config.toml
norm = "layernorm"
init_std_o = 0.0066
grad_clip = 1.0
MLP neurons of a small language model. Each row is named by its layer, matrix (up: input weights) and neuron, and shows model dimensions 32-95. Each number is 128 + 32 x the weight over its row's rms, rounded and kept within 0 to 255.
Before each neuron's rows, "fires on" lists the tokens most often at its 100 highest values on Wikipedia text that the model never trained on.

fires on: "'"
L10.up17 [125 107 129 129  89  66 152 112 194 190  79 130 142 170 106 170 186 107 145  85 104  90 207 100 103 147 100 161 150 155 150 137 144 144 133 149 144 118 121 117 112  90 127 163 116  62 143 124  83 187  82  23 150 230 143 145 101 151 122 178 161 133 168  96]

fires on: " and", "-", ",", " +", " or"
L5.up641 [148  64 108 125  85 110 124  83 187  87  94 130 128 133 123  85 140 133 171 163 147 176 118  96 122 128  55 118 147 105 130 131 209 108 146  98 180  89 171 138 130 137  98 191 107  59 152  72 128  77  94 111 100 142 158 197 115 143 118 118  93 124 107 204]

fires on: " the", "'", " there", " and"
L5.up80 [119 155 151 117 154  61 146  72  85 115 189  97 158 172 110  86 180 119 173 118 114 120 155 101 137 115 138  66 172 134 183 116  87 112 138 147 106 161 169 168 142 100 137 123 124  74 180 155 145 111 107 136  91 119 175  65 158 186 106 131 133  99 113 124]

fires on: " and", " of", " |", " or"
L10.up455 [129 138 133 130  87 137 122  99 153  89 109 114 140 193 110 143 126 140 134 129  83 104 166 162 109 184 147  81 167 156 194 146 123 131 122  77 113 176 118 118  97  66 109 150 160 110 131 120 130 139 131 140 150 111 125 105 173 179 149  67 127 124 101 161]

fires on: " ", " in", " 1", " the", "\n", " 9"
L12.up180 [ 86 135 149 161 105 154 134 144 136 117 122 102  82 151 157  46 127  92 136 132 114 103 141  61 129 100 139  79 169 138 182 111 189 119 107 142 179  90 133 147 131 116 120 156  87  87 166 137  96 105 190 103 100 122 169 209 128 161 103 125  82  93  79 131]

fires on: ":", " to", " called", "|"
L2.up437 [101 162 118 164 100  77 194 114 157 119 113 138 167 105 125 147 155 119 131 111 160  81 168 144 135 162 167  71 108  86 161  84 175 121  67 162 206 146 187 151 127  82 110 155 156 131 128  71 152  97  78 161  85 170 143 156 116 163 153 106 134 101 112 138]

fires on: " |", "|", ",", "-"
L11.up386 [ 92 124 152 126 136 132 128  93 182 187 138 142 101 115 176 164 170 103 178 109 128 144 164 189  92 150 135 119 131  77 102 164 138 134  69 143 175 146 141 126 142 139 130  93 115 173 162 104 118 114 140 146 100 126 128 100 175  71 163 103 137 129 133 114]

fires on: ",", " |", "),", " County", " and"
L3.up393 [ 60  63 164 149 132 135 120 150 198 103 110 119 133 150 176 114 118 155 165  97 133  93 118 170 131 126  73 133 103  97 151 107 167 113 115 115 133 147 125 119 113 176  48 118  90  71 118  65  98  84 142 110 101 106 135 214 114 154 135  57 101 121 120 153]

fires on: " the", "\n", " |"
L5.up507 [179 118 137 114  92  89 124 112 104 116  94  84 166 137  91 104 107 146  91  86 114 141 188 115  96 171 125  79 149 163 213 137 112 114 126 134  84 198 163 164 133 101 144 140 116  35 127 114 162 112  95 122 139 132 146 115 160 190 150 106 151 147 186 142]

fires on: " |", ")", " m", ";"
L9.up313 [160  66 152 152  73  67 103 161 123 175 114  97 167 127 199  87  49 127 142 116 168 163 124 100 117 134 163 173 151 161 102 113 101 188 151 187 130 123 105  89 123 179 163 142  96  61 204 116 120 145 150 146 142 108 106 149 170 132 132 151 144 144 105 136]

fires on: " to", " of", ":", " for", "."
L2.up235 [ 86 170 127 204 106 128 167 116 127 151 157 143 110 140 134 147 181  99 135 171  93 132 169  79 126 127  99 153 174  76 104  79 165 124  54 124 180 166 153 107 141  71 128 109 124 139 151 125 120 166 130 118  91 168 170 142 144 141  85 106  73 110  72 138]

fires on: " and", ",", " time"
L11.up89 [117 158 153 113 178 122 105 144 185 160 180 102  89 114 146 131  92 131 124 120 148 124 179 172 100 124 132 129 114 133 153 155 183 102  58 103 190 123 119 112 116 111 120  60  94 126 155 106  92 130 137 110  87 130 156 153 122 123 187 128 134 134 119 118]

fires on: " the", " in", ",", " of", " from"
L9.up86 [132  72 158 222 149 156  91 112 119 115 131 120 113 141 159 107 112 128 106 126 125 121 135 109 127 111 124 103 206  56 211 111 157 172 128 171 178 158 140 123 158 109 101 153  95 160  94 142 164 108  72 127  81  81 197 107  85 101 134  82  82 116 110 109]

fires on: ",", ";", "/", "-", " |", "2"
L5.up711 [ 79  78 157 175 124 146 131 136 189  89 138 132 180 142 178 105 134  86 132 153 170 121 161 191 134 141 127 129 101 141 107 103 111  91 110 122 149 106 145 183 141 144  63 123  83 144 167 141  99  82 152 123  80 152 115 173 168 126 113  96 133 169 107 205]

fires on: " the", " de", " in", "to", ".", "-"
L5.up642 [105 130 148 188 136 146 112 116 124 103 113 132 140 112 135 147 124  94 125  73 134  85 125 113 124 124 166  57 151 121 142 123 151 116 116 139 187 132 175 158 138 201 128 102  72  81 127 134 127  81 104  95  66 148 184 125 115 142  63  77  53 134  81 157]

fires on: "\"", ",", " |", ";"
L3.up696 [114 171 169 101 132 122  98  85 161 140 120 165 146 118 164  88  80  69  94 144 160  61 156 118 120 189 196 105 122 134  98  41 121 108 133 139 117 144 118  83 130 155 121  86  87  62 199 170 101 157 147 127 131 146 132 154 150 138 162 140  98 138 123 144]

fires on: " in", ".", " In", " as", "|", "In"
L12.up383 [144 168 151 152 176 133  66 170 132  68 119  82  92  90 125 175 151 103 162 136 212 118 137 169  84  94 149 150 176  98 160 148 150 132 154 106 167 160 187 135 114 160  85 113  90  82 145 132 160 106  97 118  71 147 173 123  92  97 125 132  84 165 124 161]